Weights of a small transformer language model: 9 layers.
MLP neurons of a small language model. Each row is named by its layer, matrix (up: input weights; down: output weights) and neuron, and shows model dimensions 144-239. Each number is 50 + 12 x the weight over its row's rms, rounded and kept within 0 to 99.
After each neuron's rows, "fires after" lists the tokens most often just before its 100 highest values on Wikipedia text that the model never trained on.

L2.up480:60 51 51 48 48 51 44 50 42 48 57 53 28 75 50 49 64 61 57 59 63 37 49 58 47 65 51 71 41 59 66 36 52 65 72 46 58 51 61 73 73 30 61 36 31 44 62 39 34 44 40 35 51 21 47 43 65 43 70 69 55 36 44 56 40 49 61 55 50 61 45 59 55 40 52 61 37 25 51 32 71 38 51 62 56 35 56 47 75 37 80 54 35 46 51 41
L2.down480:57 59 75 47 55 42 47 52 36 47 45 44 62 38 32 39 46 50 50 34 67 50 67 49 37 40 66 34 46 35 46 61 66 39 76 57 34 52 46 57 57 59 46 42 53 47 39 50 47 48 57 44 59 52 52 64 49 38 67 51 53 38 45 57 57 62 67 47 38 50 59 52 34 63 24 60 47 47 36 58 48 58 35 41 68 66 55 52 37 44 49 41 70 63 49 65
fires after: "0", " O", " U", " Su"

L2.up98:56 55 61 53 44 59 34 63 46 46 49 19 43 68 47 39 50 40 53 49 41 37 72 51 53 47 39 54 49 53 48 43 57 57 55 58 56 57 48 66 71 49 43 51 56 53 51 41 41 51 46 43 48 45 46 41 72 33 47 49 63 55 47 30 52 51 63 52 44 36 43 72 62 48 43 43 44 47 46 41 51 50 52 43 26 63 27 50 47 45 46 35 42 45 41 68
L2.down98:42 50 58 40 52 36 52 29 47 61 52 55 42 31 23 35 38 57 30 50 54 60 48 59 61 41 56 45 41 57 58 66 38 51 41 46 39 53 32 56 49 54 47 47 49 33 50 51 29 49 39 53 71 57 48 56 49 58 40 64 48 57 72 53 40 41 30 53 60 48 39 30 26 55 55 59 45 70 45 69 58 51 56 34 52 51 66 54 62 34 45 69 37 38 50 46
fires after: " ", " fit", " (", " re"

L6.up722:35 34 59 78 53 48 28 43 51 48 56 51 36 55 50 41 30 71 68 50 50 47 57 50 30 57 47 47 48 67 62 43 65 76 42 65 56 60 60 45 58 38 43 41 76 64 43 50 47 52 42 50 47 43 35 51 27 26 25 57 49 44 51 53 56 24 56 66 29 30 55 34 50 73 52 40 62 48 54 32 54 53 58 28 32 49 56 52 36 53 53 33 39 47 57 59
L6.down722:58 58 73 62 54 46 57 60 69 74 69 49 73 43 45 58 61 56 59 56 59 85 55 66 50 49 42 44 45 55 47 55 63 50 47 49 33 52 28 74 74 57 44 63 52 43 63 44 42 48 54 52 56 45 61 55 54 61 55 27 59 34 67 51 19 44 48 34 60 54 63 41 52 67 47 48 46 39 58 55 65 53 37 36 47 40 38 57 45 52 63 52 49 46 50 45
fires after: " ", " (", "s"

L6.up658:53 53 69 34 40 46 41 55 69 59 43 61 60 46 37 45 37 61 54 33 45 61 38 62 63 51 35 28 53 50 40 46 49 68 61 63 37 49 41 46 48 54 48 59 45 36 36 51 63 36 45 56 58 49 77 83 51 40 56 45 53 55 50 37 40 77 57 44 33 23 51 66 55 42 57 59 45 69 65 32 67 47 56 58 45 34 50 41 30 38 55 43 44 37 50 53
L6.down658:30 51 40 60 65 40 53 34 35 38 14 70 41 47 30 34 41 45 79 62 45 58 70 43 77 46 51 39 52 56 50 38 55 44 50 30 49 49 46 45 58 37 53 63 43 57 51 50 44 57 47 41 45 36 49 34 45 72 66 33 43 54 30 62 49 24 49 69 41 65 55 57 69 55 39 50 58 17 61 44 58 58 48 48 50 55 54 55 47 66 79 41 53 65 49 57
fires after: " ", " (", "-", " Con", " the"

L2.up636:31 61 44 40 38 63 53 28 80 64 32 63 47 41 52 51 63 78 46 55 52 54 35 67 58 38 48 46 54 30 36 69 47 55 46 32 48 56 60 31 73 57 42 25 47 54 70 35 55 44 70 50 35 50 70 69 54 43 74 52 47 28 63 54 40 75 57 49 70 61 38 56 48 38 46 57 23 60 52 38 46 52 49 70 61 49 54 46 43 38 53 60 47 38 27 55
L2.down636:43 52 71 60 64 47 27 33 52 49 33 38 56 58 53 42 62 48 49 42 56 30 31 51 57 52 70 69 52 53 69 49 53 56 56 60 61 63 35 57 57 46 67 65 64 62 67 55 60 56 46 55 49 50 60 43 54 53 45 42 44 44 47 68 48 57 45 72 32 54 54 32 42 62 66 50 56 52 51 30 38 44 57 55 47 54 52 66 65 46 36 39 38 74 47 11
fires after: "D", " D", " Con", "r", "c"

L2.up494:49 49 52 54 57 65 32 48 48 44 58 13 38 56 42 47 50 53 55 57 52 54 49 63 47 52 41 60 51 52 74 50 41 55 53 44 53 45 64 54 58 42 50 54 49 62 59 53 46 75 27 55 42 47 71 72 49 60 59 62 56 63 74 58 46 74 55 51 71 55 47 61 30 26 43 38 41 62 25 67 43 55 46 50 31 63 47 33 52 16 59 44 25 48 31 43
L2.down494:58 34 43 48 35 68 64 36 61 59 39 53 71 63 42 41 59 47 39 43 61 46 44 44 49 46 52 47 55 21 48 21 38 36 45 56 51 51 35 43 46 40 54 44 45 52 26 53 54 54 63 47 52 79 46 36 38 47 59 36 48 64 43 41 52 74 47 49 43 32 43 57 39 50 45 30 52 65 29 49 46 43 59 55 74 66 80 45 63 42 56 54 53 63 49 71
fires after: " ", "-", " ("

L2.up734:24 46 60 54 48 55 40 45 53 63 36 43 62 39 35 60 38 67 47 57 80 54 28 70 52 48 50 60 47 52 35 37 49 43 62 27 48 62 50 55 60 63 53 35 31 50 65 32 71 61 52 39 40 50 40 72 46 48 85 47 71 40 26 72 48 54 21 58 57 66 57 72 59 45 44 31 43 51 59 39 49 56 28 55 22 41 56 61 56 36 29 52 36 42 43 45
L2.down734:43 39 33 45 45 65 53 42 53 39 48 45 44 46 51 73 69 64 46 31 49 59 27 51 68 81 50 42 54 43 61 40 36 47 50 48 39 54 68 36 44 39 48 29 54 51 62 37 53 81 65 58 38 43 46 39 37 32 40 65 69 40 41 35 58 56 62 65 45 39 61 28 56 38 62 57 19 41 28 60 50 61 38 34 44 47 40 57 60 72 35 52 80 60 48 57
fires after: "D", " D", "d", " O"

L2.up471:50 51 71 67 58 42 44 50 37 45 56 47 37 45 51 33 60 42 38 39 46 36 49 59 40 64 55 32 60 49 44 47 55 55 85 64 65 56 43 48 76 33 54 50 44 30 45 46 51 44 38 32 34 71 42 47 51 47 54 70 59 57 51 51 47 56 44 54 54 43 48 42 73 36 33 65 48 34 38 41 67 24 50 44 47 38 58 44 56 35 50 54 28 42 48 46
L2.down471:46 39 53 31 59 50 63 52 46 42 44 65 55 62 60 44 25 65 47 48 51 61 66 50 46 52 64 47 60 43 66 41 60 55 30 61 32 30 57 63 76 57 45 48 49 61 32 70 28 29 51 44 43 52 29 54 46 53 28 47 40 48 55 57 45 40 47 41 47 77 55 50 23 54 31 46 43 53 81 51 39 81 48 66 46 72 60 59 39 53 47 47 51 49 50 61
fires after: " a", " I", " A"

L2.up500:46 63 50 39 38 31 63 44 54 58 54 47 50 60 50 58 37 42 67 69 55 62 57 55 32 52 43 49 75 47 50 54 38 64 57 43 49 57 42 49 70 51 68 64 16 58 77 49 41 50 51 44 51 30 54 62 52 62 58 46 61 38 36 37 51 59 45 55 70 74 48 54 70 63 56 71 41 49 59 47 67 65 47 56 62 31 56 69 35 42 44 60 63 55 57 63
L2.down500:46 40 45 51 59 56 50 45 47 57 43 36 26 54 53 25 47 41 44 62 34 30 39 40 36 75 49 52 45 66 75 33 53 48 57 51 63 43 40 37 45 52 48 33 44 30 29 51 44 48 59 60 47 50 43 62 62 40 51 69 33 61 36 47 76 47 48 58 31 52 57 36 65 42 62 50 62 42 38 77 29 56 48 52 30 43 41 44 44 77 39 35 53 43 48 42
fires after: "-", "N", " O", " S", " de", "D"

L2.up357:56 62 74 73 51 75 36 28 54 56 44 51 43 70 59 55 67 65 50 57 59 42 46 63 70 53 47 56 48 69 42 55 39 53 75 53 41 33 32 62 47 39 45 42 40 53 48 66 19 53 51 51 36 45 60 66 56 65 45 52 64 57 44 49 10 67 43 55 78 61 32 57 30 34 59 49 48 28 56 44 52 40 34 56 58 44 43 35 42 48 56 35 61 31 34 60
L2.down357:59 53 67 50 28 56 65 48 59 44 71 33 35 29 51 49 78 19 37 47 58 38 50 48 64 42 52 71 34 58 40 52 51 58 60 30 68 60 48 56 41 63 38 40 54 49 63 38 34 48 53 46 57 45 47 45 55 44 62 24 48 59 53 45 36 68 33 39 27 38 42 44 56 41 47 55 38 66 47 69 49 39 34 64 64 57 65 48 40 40 51 38 48 30 34 47
fires after: " re", " Re", " De", " de", " pro"

L2.up792:25 37 58 48 43 57 41 53 35 58 58 25 40 49 27 55 56 49 53 50 47 51 57 55 28 49 37 67 58 66 57 63 39 56 44 52 62 59 49 51 64 28 60 39 27 47 46 44 45 40 37 52 58 67 57 74 58 51 50 53 52 43 35 59 29 60 48 42 50 27 52 49 42 56 70 46 39 64 67 60 75 53 52 53 56 34 36 53 49 26 60 35 53 60 56 63
L2.down792:47 58 51 38 59 54 42 38 78 45 25 66 60 47 50 43 34 50 69 64 26 66 42 79 46 56 45 55 59 26 45 61 37 41 52 64 61 47 44 08 34 32 62 60 39 43 49 43 45 32 53 63 52 58 58 31 24 36 44 45 38 60 40 69 51 38 48 68 53 68 61 71 41 33 57 44 42 53 44 43 44 59 52 45 50 48 51 65 71 53 56 51 59 61 57 38
fires after: "-", " ", " D", " |", "|", "."

L2.up328:58 71 42 39 65 45 42 41 68 55 27 48 46 49 27 43 53 53 67 44 57 63 30 34 54 38 62 59 63 50 66 40 60 49 56 54 41 66 29 64 59 34 41 41 37 34 52 49 51 57 57 32 55 66 64 53 71 49 56 72 59 51 53 75 46 59 37 60 53 52 55 41 68 53 58 40 49 46 41 25 41 58 53 67 45 24 61 59 34 43 61 40 58 46 43 76
L2.down328:51 57 57 64 46 54 27 43 45 42 61 42 63 51 29 61 59 66 50 54 53 53 29 71 54 51 43 53 51 29 42 69 55 56 24 60 66 58 38 58 45 53 56 58 41 58 48 40 37 44 50 58 28 50 41 51 45 43 54 55 61 43 42 50 56 53 58 55 63 32 61 52 26 41 43 66 40 61 45 61 68 52 60 69 48 48 50 70 60 59 40 62 27 48 62 49
fires after: "D", " E", "E", "M", " M", " D"

L2.up737:22 47 47 66 52 51 37 58 31 68 44 60 46 46 35 45 63 52 56 43 35 47 42 44 52 44 52 57 55 58 45 58 43 49 76 52 49 31 50 65 65 38 54 31 53 60 52 48 52 47 31 52 56 75 39 55 46 49 59 47 44 70 53 56 43 73 41 52 47 44 39 57 45 47 55 52 41 69 24 49 48 58 43 47 29 55 47 40 45 29 61 43 14 38 30 64
L2.down737:59 51 45 68 43 27 41 41 55 55 33 41 61 52 44 42 37 51 58 52 43 48 22 49 40 57 53 46 65 57 52 58 60 47 42 47 46 41 68 57 52 45 33 55 46 51 61 47 33 23 72 56 55 62 70 44 66 54 41 42 65 46 57 38 51 36 49 43 38 70 37 64 44 28 52 48 33 52 44 39 41 43 48 60 64 55 72 49 59 53 58 23 46 69 39 67
fires after: " ", "-", " (", " \""

L2.up265:37 52 49 78 74 63 55 37 37 42 45 63 45 76 39 43 57 52 38 62 46 45 39 60 40 41 65 55 39 61 48 54 37 52 74 52 47 35 24 60 50 45 56 57 32 27 45 33 36 40 38 25 29 56 39 55 68 45 50 70 52 39 46 29 39 52 48 52 49 77 45 47 48 35 56 45 21 48 56 49 54 57 46 44 66 25 69 57 70 48 51 54 39 49 40 54
L2.down265:59 58 53 40 49 53 46 48 48 51 31 63 70 54 44 44 60 87 53 36 58 50 75 68 45 46 25 38 56 50 54 75 71 71 56 44 53 38 58 31 42 18 44 52 73 54 52 59 40 34 35 18 41 66 37 54 52 87 49 54 58 49 43 56 41 59 50 48 62 46 68 57 46 55 31 58 52 62 61 44 48 56 43 49 69 62 28 54 46 25 46 60 53 50 38 47
fires after: " O", " U", "O", " Pro", " I"

L6.up0:52 63 37 34 27 63 48 43 43 42 63 55 53 67 55 43 64 48 58 42 66 59 51 50 37 61 40 52 82 42 47 60 21 46 73 58 41 33 54 60 70 64 56 59 31 54 54 53 44 68 65 58 41 38 33 75 31 37 47 54 46 55 46 50 49 77 52 40 37 39 52 32 51 58 52 51 45 55 54 35 56 64 47 57 47 66 59 32 54 37 60 43 49 42 48 52
L6.down0:22 38 45 48 68 63 33 48 56 32 36 65 71 35 50 44 28 52 51 59 78 53 58 28 70 46 54 37 56 60 52 35 62 70 48 73 40 49 48 57 67 51 56 46 63 54 69 65 55 57 64 43 32 59 66 54 60 60 48 47 43 22 45 47 48 49 67 45 57 55 39 71 50 45 41 60 30 29 72 65 55 40 33 29 40 35 53 42 34 51 49 48 50 49 50 53
fires after: " |", " (", " ", " in", " ["

L2.up290:52 45 57 72 46 54 25 36 45 47 46 57 45 88 29 33 45 49 54 54 65 65 25 46 50 42 26 50 36 43 51 68 32 78 71 66 42 30 65 52 59 32 43 44 53 52 45 44 51 57 30 55 48 59 54 46 33 62 49 40 64 57 41 66 25 44 50 36 44 52 39 28 61 52 52 37 46 55 57 41 75 54 48 66 39 42 52 27 47 33 42 63 47 38 63 50
L2.down290:54 63 55 56 49 42 69 40 37 47 62 45 53 36 65 43 63 59 37 68 28 53 50 43 50 60 54 49 63 57 51 35 59 38 46 39 37 49 31 62 38 71 62 38 57 52 56 34 46 42 41 62 52 71 32 38 57 66 26 49 63 51 38 46 52 78 32 38 52 30 25 57 32 56 55 51 44 46 55 75 35 36 49 47 40 56 53 49 33 67 26 58 53 75 56 55
fires after: " (", "\n", " \"", "-", "==="

L2.up413:45 41 46 46 63 47 40 50 54 47 47 43 46 42 24 50 52 62 59 45 38 40 44 45 43 52 60 54 44 64 58 45 23 66 44 58 46 42 61 48 65 40 66 56 37 58 45 49 35 47 35 44 23 58 41 58 50 52 73 52 53 21 53 50 37 52 42 36 56 31 42 47 57 57 30 59 46 65 59 58 48 45 42 60 35 65 53 16 57 27 46 24 27 43 47 56
L2.down413:39 58 74 38 44 50 20 53 50 44 35 55 50 39 34 42 49 66 65 55 65 52 44 65 40 17 36 63 58 49 64 52 58 65 55 64 59 67 55 36 72 50 55 62 48 49 69 64 52 54 47 75 39 64 41 58 26 54 65 39 62 46 50 41 31 65 66 47 58 39 33 22 54 54 69 40 54 56 32 48 47 28 68 57 41 46 33 42 48 42 39 41 34 35 57 48
fires after: " ", " (", "-"

L2.up122:51 60 46 67 51 56 36 47 82 48 42 45 46 53 46 47 49 49 53 69 60 58 42 50 55 53 54 46 44 53 58 59 40 44 60 73 60 40 41 55 53 51 70 36 42 51 40 58 40 56 52 58 41 34 53 50 56 29 47 60 66 35 50 49 40 60 48 44 65 39 41 46 53 59 33 31 48 62 52 65 49 50 49 35 24 56 58 58 40 21 49 39 20 51 52 45
L2.down122:61 68 44 44 38 36 60 54 33 47 48 52 48 21 65 49 66 55 56 55 57 85 57 63 52 30 51 50 40 32 72 53 46 50 58 35 51 48 59 58 44 25 32 61 45 72 33 55 47 65 52 45 55 60 58 65 31 50 39 50 69 58 50 42 41 55 57 53 53 50 48 69 65 62 37 46 49 77 44 43 52 36 40 44 47 48 28 47 45 59 61 52 68 51 62 23
fires after: " "

L2.up182:49 39 62 70 59 40 37 55 39 48 58 04 40 55 37 61 35 62 46 46 49 49 51 55 47 56 49 51 51 44 51 48 40 51 47 47 30 59 64 60 52 45 38 44 38 60 68 50 38 66 27 34 41 51 76 57 44 46 51 60 56 48 40 46 60 44 52 56 72 39 45 51 39 38 35 35 37 64 59 61 56 35 54 60 39 54 40 56 47 48 66 37 38 64 45 75
L2.down182:58 59 63 54 56 67 41 61 68 43 37 49 41 35 48 39 50 58 47 60 60 65 27 67 46 53 62 43 67 33 73 38 52 54 45 54 71 59 60 65 36 37 62 63 37 35 48 83 44 61 40 64 59 62 38 43 33 25 68 55 46 56 45 45 52 44 48 47 61 62 42 54 48 38 57 54 53 51 34 50 44 49 56 70 66 56 42 70 53 43 53 68 65 64 62 44
fires after: " ", "-", " Battle", " G", "==="

L2.up364:59 22 57 63 43 57 38 51 42 69 61 44 44 58 51 51 55 48 46 50 28 71 54 46 52 64 43 73 38 59 36 39 33 68 40 54 30 60 34 53 60 39 49 47 37 47 45 43 64 44 34 44 43 57 59 62 33 51 70 57 66 57 37 60 45 67 29 30 81 40 47 27 22 67 50 69 35 48 41 39 65 28 40 69 78 43 55 41 51 42 60 52 47 62 54 44
L2.down364:62 55 40 50 44 52 45 82 56 34 61 65 57 35 65 55 47 54 72 38 42 44 71 42 41 40 48 37 56 48 38 63 39 67 45 57 69 53 62 54 32 41 34 53 79 58 35 61 34 60 73 73 54 48 47 46 62 43 49 59 62 44 67 17 63 44 43 51 27 55 57 58 59 49 46 51 51 65 67 56 35 51 50 36 54 53 45 53 60 49 46 55 33 45 63 41
fires after: " de", " De", " Ra", "cre"

L6.up491:54 45 64 52 38 37 38 76 59 64 71 33 38 71 55 40 52 57 55 67 65 42 48 58 48 43 45 59 67 74 55 36 36 48 24 62 41 30 59 38 52 26 46 49 61 42 75 32 53 64 46 56 59 52 47 71 38 53 40 53 30 65 44 64 53 61 60 81 40 53 58 57 54 53 50 41 48 63 32 45 56 80 66 39 41 35 47 48 33 55 52 40 60 43 53 33
L6.down491:62 71 21 62 67 60 26 58 44 51 39 35 38 58 61 72 50 42 43 45 40 81 46 58 53 57 68 54 58 24 34 57 38 35 55 32 61 41 53 62 45 60 47 70 39 56 59 47 63 70 38 44 78 62 43 33 50 33 49 53 31 48 37 60 58 62 65 36 43 58 72 36 53 53 61 43 50 34 55 27 73 54 58 18 37 47 50 60 60 62 62 42 51 50 58 77
fires after: " ", ",", "s", " K"

L2.up124:52 66 55 39 50 55 42 53 42 32 65 42 38 58 33 66 60 71 66 40 52 55 29 69 59 48 47 55 49 55 50 39 39 49 61 47 21 49 45 62 50 43 61 53 50 65 50 46 29 62 40 62 34 55 42 76 41 55 50 28 60 61 69 57 40 65 41 43 69 27 37 49 65 57 62 48 41 60 65 39 49 53 52 67 57 43 53 40 22 53 45 36 36 27 27 64
L2.down124:50 46 73 62 56 43 39 63 51 58 28 58 47 42 45 47 60 43 72 49 57 47 74 47 38 59 46 38 63 54 76 50 46 55 52 51 78 65 29 48 60 40 42 39 41 42 56 62 62 10 50 45 73 54 54 39 57 40 51 67 57 66 48 49 45 36 38 34 50 62 51 46 53 43 56 30 41 51 45 34 64 46 62 60 52 76 75 66 57 63 45 72 58 42 61 14
fires after: " ", " de", "-", "de", "^{("

L6.up615:58 29 38 55 59 45 26 46 36 35 72 33 44 56 65 52 27 62 55 49 48 59 48 53 45 62 50 65 53 68 67 57 44 30 55 36 61 44 56 19 60 13 39 43 63 60 44 54 56 59 62 70 21 32 59 54 71 23 56 57 71 48 62 50 52 52 48 46 43 47 49 33 32 28 30 31 37 47 42 49 64 39 61 51 52 67 50 43 46 51 54 54 55 55 43 35
L6.down615:60 50 60 51 64 44 41 63 41 61 59 41 41 46 30 42 66 51 36 41 65 34 50 31 46 47 52 50 47 50 50 80 42 57 52 56 40 44 47 63 58 51 54 41 47 22 45 53 43 40 43 45 60 38 58 69 74 45 48 50 53 30 63 50 62 50 26 30 39 41 66 48 37 62 43 61 50 59 38 65 48 51 41 49 58 41 47 61 60 39 53 52 33 58 46 60
fires after: "s", " It", " it", " They", " they", " which"

L2.up224:53 64 45 59 38 41 38 36 61 47 72 31 37 49 38 58 60 61 60 58 51 42 49 61 49 55 47 44 37 40 54 56 54 37 58 69 75 64 40 53 56 54 57 50 61 43 53 56 59 60 46 58 47 60 59 44 62 58 62 42 62 30 43 52 31 59 45 45 41 45 32 42 37 55 62 31 56 62 29 46 28 44 31 71 49 35 38 60 51 42 48 33 29 29 48 58
L2.down224:33 54 45 56 68 47 60 56 57 69 35 74 65 39 34 55 55 53 35 43 25 70 39 63 48 72 58 61 58 57 47 44 43 57 57 38 33 57 65 62 43 39 59 53 32 48 65 40 32 27 51 49 33 37 24 60 53 59 47 38 47 56 40 52 53 63 41 52 57 67 44 53 50 39 41 53 40 28 35 51 55 56 64 34 38 51 39 54 52 54 45 70 51 50 46 58
fires after: ".", " ", "/", "-", ")", ")."

L2.up817:57 46 52 60 59 52 30 50 56 48 57 58 43 82 36 51 46 49 57 62 56 36 50 60 49 72 42 54 46 54 76 68 47 67 46 55 53 27 64 69 72 34 44 49 46 51 43 45 45 40 25 39 52 46 42 49 45 46 60 75 48 53 42 84 56 47 45 52 56 47 44 68 40 71 44 56 48 60 56 47 54 42 44 32 48 35 52 32 38 32 44 45 46 41 39 54
L2.down817:74 75 47 36 42 37 45 41 51 39 53 47 26 49 57 51 53 49 53 55 56 65 45 49 46 32 64 53 42 33 52 43 46 49 76 43 31 47 58 48 44 42 46 61 79 50 50 52 36 40 56 76 61 53 48 66 37 44 79 50 44 72 50 56 39 46 37 55 64 31 46 65 40 32 30 49 47 41 47 60 55 51 35 51 46 42 31 63 34 43 41 34 59 48 48 46
fires after: "-", " ", "|", " \"", " (", " un"

L2.up717:46 48 47 35 29 53 32 39 67 48 55 43 41 58 51 66 38 59 44 51 76 52 70 71 49 41 36 41 58 46 60 34 23 38 76 74 52 43 68 81 48 68 51 55 58 50 43 61 45 65 39 48 55 59 54 47 71 62 52 51 38 56 42 51 38 46 48 44 40 47 39 55 30 49 57 44 44 70 39 47 52 40 38 58 63 61 54 40 51 26 52 37 57 55 41 51
L2.down717:60 54 65 65 60 43 51 58 52 55 38 73 64 59 44 59 48 38 62 41 38 28 47 44 49 41 63 57 37 63 52 61 67 69 49 25 73 65 35 36 55 30 46 72 63 75 69 54 34 58 62 56 31 69 42 49 49 43 62 28 67 54 36 82 47 21 59 76 52 59 47 55 57 57 61 49 43 28 53 60 46 31 46 54 37 32 56 52 55 56 47 51 55 35 59 17
fires after: "-", " ", " Total", ")", " was", " did"

L2.up776:25 57 49 48 64 39 42 46 57 63 48 60 45 42 44 47 69 61 48 42 46 61 22 60 44 44 49 55 50 37 70 47 46 29 32 27 36 55 46 52 61 51 49 25 42 42 46 48 19 52 42 21 49 60 45 62 59 32 54 59 39 35 33 62 38 47 48 60 50 55 41 72 51 40 38 46 53 41 30 80 38 54 54 54 29 41 63 69 28 52 52 63 31 62 49 60
L2.down776:62 64 37 49 44 56 46 43 63 56 59 34 38 44 60 41 39 40 57 54 45 18 90 54 35 69 61 47 49 52 64 65 41 36 52 51 45 43 44 46 35 58 60 91 38 71 37 50 78 55 19 41 61 43 60 34 42 57 37 52 36 66 52 62 54 49 70 54 52 58 38 40 50 48 41 51 52 55 55 63 50 69 39 50 52 60 40 34 42 52 39 45 40 43 59 53
fires after: " D", "D", " T", " C", " I"

L2.up804:53 37 62 44 55 49 57 32 37 51 46 48 35 49 50 56 52 47 46 71 40 60 59 66 58 31 44 67 40 65 59 67 29 62 51 77 44 45 25 50 50 39 61 35 53 36 62 52 39 56 36 44 56 30 36 45 47 48 30 64 57 69 30 52 26 56 46 51 74 53 38 37 33 50 59 41 46 47 46 55 44 39 31 67 62 33 40 33 19 55 45 51 53 41 56 39
L2.down804:61 65 62 54 48 36 48 48 57 50 32 65 59 37 41 46 36 47 52 58 49 61 29 30 53 49 50 42 63 58 62 52 62 62 52 52 31 63 62 50 48 45 33 57 44 40 43 60 50 42 40 56 69 66 36 48 51 51 38 43 45 49 54 48 69 72 35 54 22 31 59 56 54 52 57 39 23 50 52 45 43 54 60 65 60 35 61 53 29 56 52 42 41 42 31 39
fires after: " de", " he", " De", " Le", " Me"

L2.up114:38 36 53 68 39 54 49 53 38 45 51 44 46 52 44 44 38 43 27 43 40 63 32 51 50 52 51 65 60 61 32 49 41 50 49 49 63 42 45 60 54 39 38 37 49 43 44 48 43 46 47 38 43 58 47 45 57 27 62 50 52 50 64 64 48 44 42 54 63 63 67 43 58 56 53 44 18 59 32 36 76 28 63 43 58 37 54 42 42 23 26 61 45 47 47 31
L2.down114:34 55 53 34 56 51 35 41 60 35 50 42 58 49 39 56 45 49 47 58 36 39 47 71 58 49 42 33 59 45 45 49 59 63 38 56 34 54 47 48 42 51 51 84 25 52 58 49 57 43 46 59 50 47 36 42 50 53 30 49 52 24 19 37 72 56 29 32 44 69 59 64 57 37 35 80 55 54 54 60 46 55 39 50 54 50 41 49 48 49 66 40 65 55 58 48
fires after: " a", " A", " My", " Ha", " the"

L2.up709:36 57 53 47 75 59 62 44 36 63 48 56 25 48 43 35 57 70 51 49 37 42 27 37 60 52 59 53 56 58 55 40 32 67 66 69 59 31 24 65 56 39 44 49 68 42 44 49 61 45 42 31 46 43 33 55 47 54 55 58 34 55 58 48 44 57 48 57 49 67 54 35 58 50 26 48 27 60 45 40 57 21 64 47 66 44 66 46 44 48 49 63 42 41 47 55
L2.down709:82 51 46 57 54 45 49 49 70 61 42 59 55 60 60 48 45 52 60 40 36 63 57 74 64 41 46 46 50 53 40 74 54 56 44 59 47 54 51 30 43 64 48 48 37 39 77 54 42 45 62 51 48 40 45 48 56 62 46 63 84 44 56 53 69 26 72 66 60 62 51 61 43 40 61 60 70 50 32 64 39 72 59 53 29 59 50 79 43 54 59 32 52 52 50 45
fires after: " A", " Te", " a", " Sa", " La"

L2.up358:32 41 52 53 79 48 48 49 40 71 12 55 26 34 19 70 52 70 45 72 55 76 34 53 46 37 43 51 35 30 54 50 47 52 50 64 56 59 34 46 65 62 24 42 44 45 53 27 49 47 58 48 46 73 50 63 43 57 59 74 63 54 53 55 28 63 37 47 41 47 45 61 43 57 43 26 54 46 50 47 52 65 46 56 64 41 56 56 37 70 57 40 48 48 47 60
L2.down358:58 65 60 72 47 51 40 38 51 41 53 36 45 26 36 65 60 47 35 54 39 38 47 69 22 50 51 47 44 37 67 53 60 17 41 67 57 41 50 52 32 28 40 61 22 59 70 52 44 44 50 57 32 38 28 45 52 25 54 40 52 57 54 52 59 61 60 56 61 54 64 58 57 53 38 65 44 43 51 64 67 54 56 54 56 43 54 67 18 40 55 37 62 49 65 43
fires after: "D", "R", " D", "C", "N", "."

L2.up393:42 46 58 66 39 66 13 44 35 40 46 47 62 67 39 35 43 61 32 45 55 65 54 38 42 44 24 59 65 39 55 59 32 55 79 65 42 40 51 49 70 39 62 44 50 66 25 51 49 63 42 45 11 45 48 73 45 65 41 56 57 57 59 67 41 70 46 48 41 39 52 49 48 56 49 52 50 44 47 35 69 44 34 55 45 50 40 36 44 28 47 52 56 45 44 47
L2.down393:48 44 42 57 49 49 49 33 53 49 48 57 58 49 53 52 58 52 48 65 37 63 40 40 63 56 63 37 45 55 33 52 59 54 72 42 45 55 49 53 39 53 65 48 40 58 69 48 14 52 52 55 53 43 31 48 69 42 26 50 59 56 52 31 75 40 43 42 59 40 55 62 29 52 54 44 48 19 56 72 58 31 50 64 23 65 51 64 66 73 44 40 46 50 56 71
fires after: " (", " \"", "-", "/"